python train.py --num_hidden_layers=9 --hidden_size=768 --num_attention_heads=12 --num_key_value_heads=12 --head_dim=64 --intermediate_size=3072 --vocab_size=10123 --hidden_act="tanh_gelu" --norm="layernorm" --norm_place="pre" --norm_eps=1e-06 --positions="learned" --qk_norm=true --attn_scale=0.125 --bias="all" --tie_word_embeddings=true --parallel_block=false --init="normal" --init_std_qkv=0.0251 --init_std_o=0.00593 --init_std_up=0.0251 --init_std_down=0.00593 --optimizer="adamw" --learning_rate=0.000708 --lr_mult_up=0.639 --beta1=0.9 --beta2=0.98 --lr_head=0.00326 --max_grad_norm=1.0 --warmup_steps=298 --schedule="wsd" --decay_fraction=0.863 --decay_shape="linear" --final_lr_fraction=0.0 --batch_tokens=65536 --max_seq_len=512 --doc_mask=true --train_tokens=968400000 --max_steps=14777 --dataset="wikipedia_en"
MLP neurons of a small language model. Each row is named by its layer, matrix (down: output weights) and neuron, and shows model dimensions 560-687. Each number is 128 + 24 x the weight over its row's rms, rounded and kept within 0 to 255. Numbers have three digits each.
After each neuron's rows, "fires before" lists the tokens most often just after its 100 highest values on Wikipedia text that the model never trained on. A number after a token or word is its count.

L3.down2922:166111162076104112108128114166128107157108122129099153100125136116115153104134109107098103143134138124137091109150151098147143134134102118085148094132145128162125124108171124146149130103166087156122162131167107150165118134180112111122133109140174113154126157137123134140148168093104145131125121090178122137123131131141116114158119098120134135138102149114106137123116074169113148145133
fires before: "\n" 18, "|" 16, "-" 7, " It" 6, " The" 5

L3.down1571:108140130099160096129111100085131138152098156132136131156163182133152111082127100100119141173173114103158120102155149123164080135081122069125119141165141147117157155124160155123133140150132138147132125091171162136112130116132145145166139128149133148116128128097160086140131135129116088156105118126164108133120124140130085096161110118103151100118160081174110147145124129141098133148122
fires before: "2" 28, "1" 19, "9" 12, "0" 8, "3" 7, "–" 5

L3.down1558:177180079145174134117132131132127131154119138132155110138148120123110109112130152126121172141154152137156130116126139118182129138129185141100145094126124142127152123130168138152121123104150145078121129123126108122141089152158147082134129125098112089113139138154072093107101158138064124102138126126103119103136141148120160084155126097111104173118162064108156166086083129127137119086122
fires before: " |" 43, "%" 7, ";" 6

L3.down2727:148102127124134096076117127163133143121149129168133140117113138156124151109084108112128112116100072118161152091126135140159099111162185079119068111139106115158109140195113127128144150127136144175114107109116130121163145158150125166141117118125134118119156099132149132103127095115165092154067147152135133151129160112141111135149129135096124092128166127094117140141153114128116131113122
fires before: " |" 44, " Candidate" 12, " " 10, " Votes" 4

L3.down2386:116171182130139174142150084107121152109147145128106097124120144120133111116105098153153122120117140131116080108147091120092097085167123121127081122144108146115108085130164141110086162141136092103139102138110113103144144119109139137077120141147104155128082097107111160116157113131183143100182112102092171104112131166151143115153135126126141150122132135127183148116105140127152167103095
fires before: "1" 20, "0" 17, " " 13, "3" 12, "2" 11, "5" 8

L3.down2742:112147141118138153077141142117117128109119107128098162117106089132121153086107101145146090148149149145161156132151150144167114144158185099097102099147133164122152156093124147164120116158128133084119133126126137138121140120145139158117078163150114128133118132138184147104133121168147124145087142084138133115149165153153099142138135136165096122141149096120175180146131131145114137104131
fires before: " |" 72, ":" 16

L3.down1948:123148128104109149105154113144141133195107114150118133093108120150126134100131162164129149145136118138126102154064163158096149145123118145124092113118107116150118116119189151142100141157101136122174131124158120161128134116104122092119133162097132116141124110118080134132165156118126159100116139134101131078161129099115132092146141096129072124182137127133133165081129161141123134158109
fires before: " " 58, " |" 10, "0" 5, " ." 4

L3.down814:060100100115129113105088141154162150102139109126125163162146142154114108076130106112145100156072136166068140114176122146141095136151075128116135141085133121119153157138107136122147169141115127135163139115097140146125098127122142131117135130133136118139129145143103164136120135138173118149104112100176126143109106146123073143133167124081120089100162137145151103138117168144190115180118
fires before: "\n" 95

L3.down2687:160158113123096156074109163116111133137129139133143127112144139136148151136113156162152128144133136135101147125115088119168125107117150145121129149108120143100140122085167121178108134139122115141141142150098118148110142123101142114115148120137104139112151122151114112124140097123079122145097131142164135092136137114119128142152099097141124147193154106095104108134122138152118104120094
fires before: "0" 43, " |" 21, " " 6

L3.down1788:122106130095087141163132168127107098114122137142107132119168136159122199098128117159107117097135134082150138110117124141149150122160117088132123143132146146129117101122150143130134138138108161148148135146104123143115134095114159114121132169139195148160136160076158132151099114112090127141131112126102097112162169068119173139130098145128143153133153144149127141105082115133146130131095
fires before: "==" 36, "\n" 6, " ==" 5, ":" 5, " by" 4

L3.down2793:132104145144124130111114159111163104145105159136125132115119157123149139150116108107122118128114128107139160107122134118135125148127094133137127118098128137112119141102129125147100131129147127132124107148142113141143111137132141080125167141149127176145125135129112097117123097115135145101135102187140082068131057143127166117083111117142115150090080115086137118133168127092137098098149
fires before: " " 35, ":" 8, "N" 6, "\n" 5, "W" 4

L3.down478:145121135139137147131140149093128120131104109142113154138119130130074097148082107113110135150127160112105122157170142111104122099140140106123099099163172145109104103122124120090141148118133108168102134137091165145120087135111139121116091150137159115149133136100157142122159140195097128122119143125119128108139143113134137123121090088106132132137139119137114167137097084116176127128092
fires before: " |" 52, "1" 4

L3.down1347:164128141123104088110122152129168126135120128107137128151103141098108115120167090107107085116086070108123122128118106141143123189097128140144167099137147136122113168112128111139085160102147119171165123150131111114120060120167138089181104122121104156157128107146101133109133137094156137104114135082121112140135120150119130117099161089134160130137122171116138123096119148111134107138118
fires before: " " 63

L3.down1894:169151164114132111112115167127076123129106140116112140122130144123154143140107127141157160126156168168160112153136060139133126130140098146115143130164134109160102145111121132134124118122131138147094173132089127178085102128098153104110077148157134134117097109132075158152133134143102124129134129153103108084115153148124104131145118103109124103083120122151106145100094121145122123150129
fires before: "\n" 39, "==" 14, "The" 5, "S" 4

L3.down1604:114125170144112140139135122107120115162139132107119144093136108109112101093166152123120140153133111139109143139104161105110147163145112124129112123080132115107134154099130150097132125142140167112115078136124125158140141126105153162114142137111117147159126114124150125119131149196103072181099159182102111078155139114158126108098138143151116083157120072128137139108110127075112136070173
fires before: "1" 21, "′" 12, "9" 12, "0" 7, "7" 7, "8" 7

L3.down746:120151094145140146086111123150121138118108149155092118133124127134157125160168086129135143097103088131128109123150087158119122171129153101097069105127101190113149160142139132118155056141101154121122151104151092154144088128139116152124092086167127162151112124143106093093138156143137080094110140132083135121161145121126123139124114134141107136119098114111166128122156118101123103144125
fires before: "9" 21, "1" 17, ")" 10, " " 10, "7" 6, "8" 5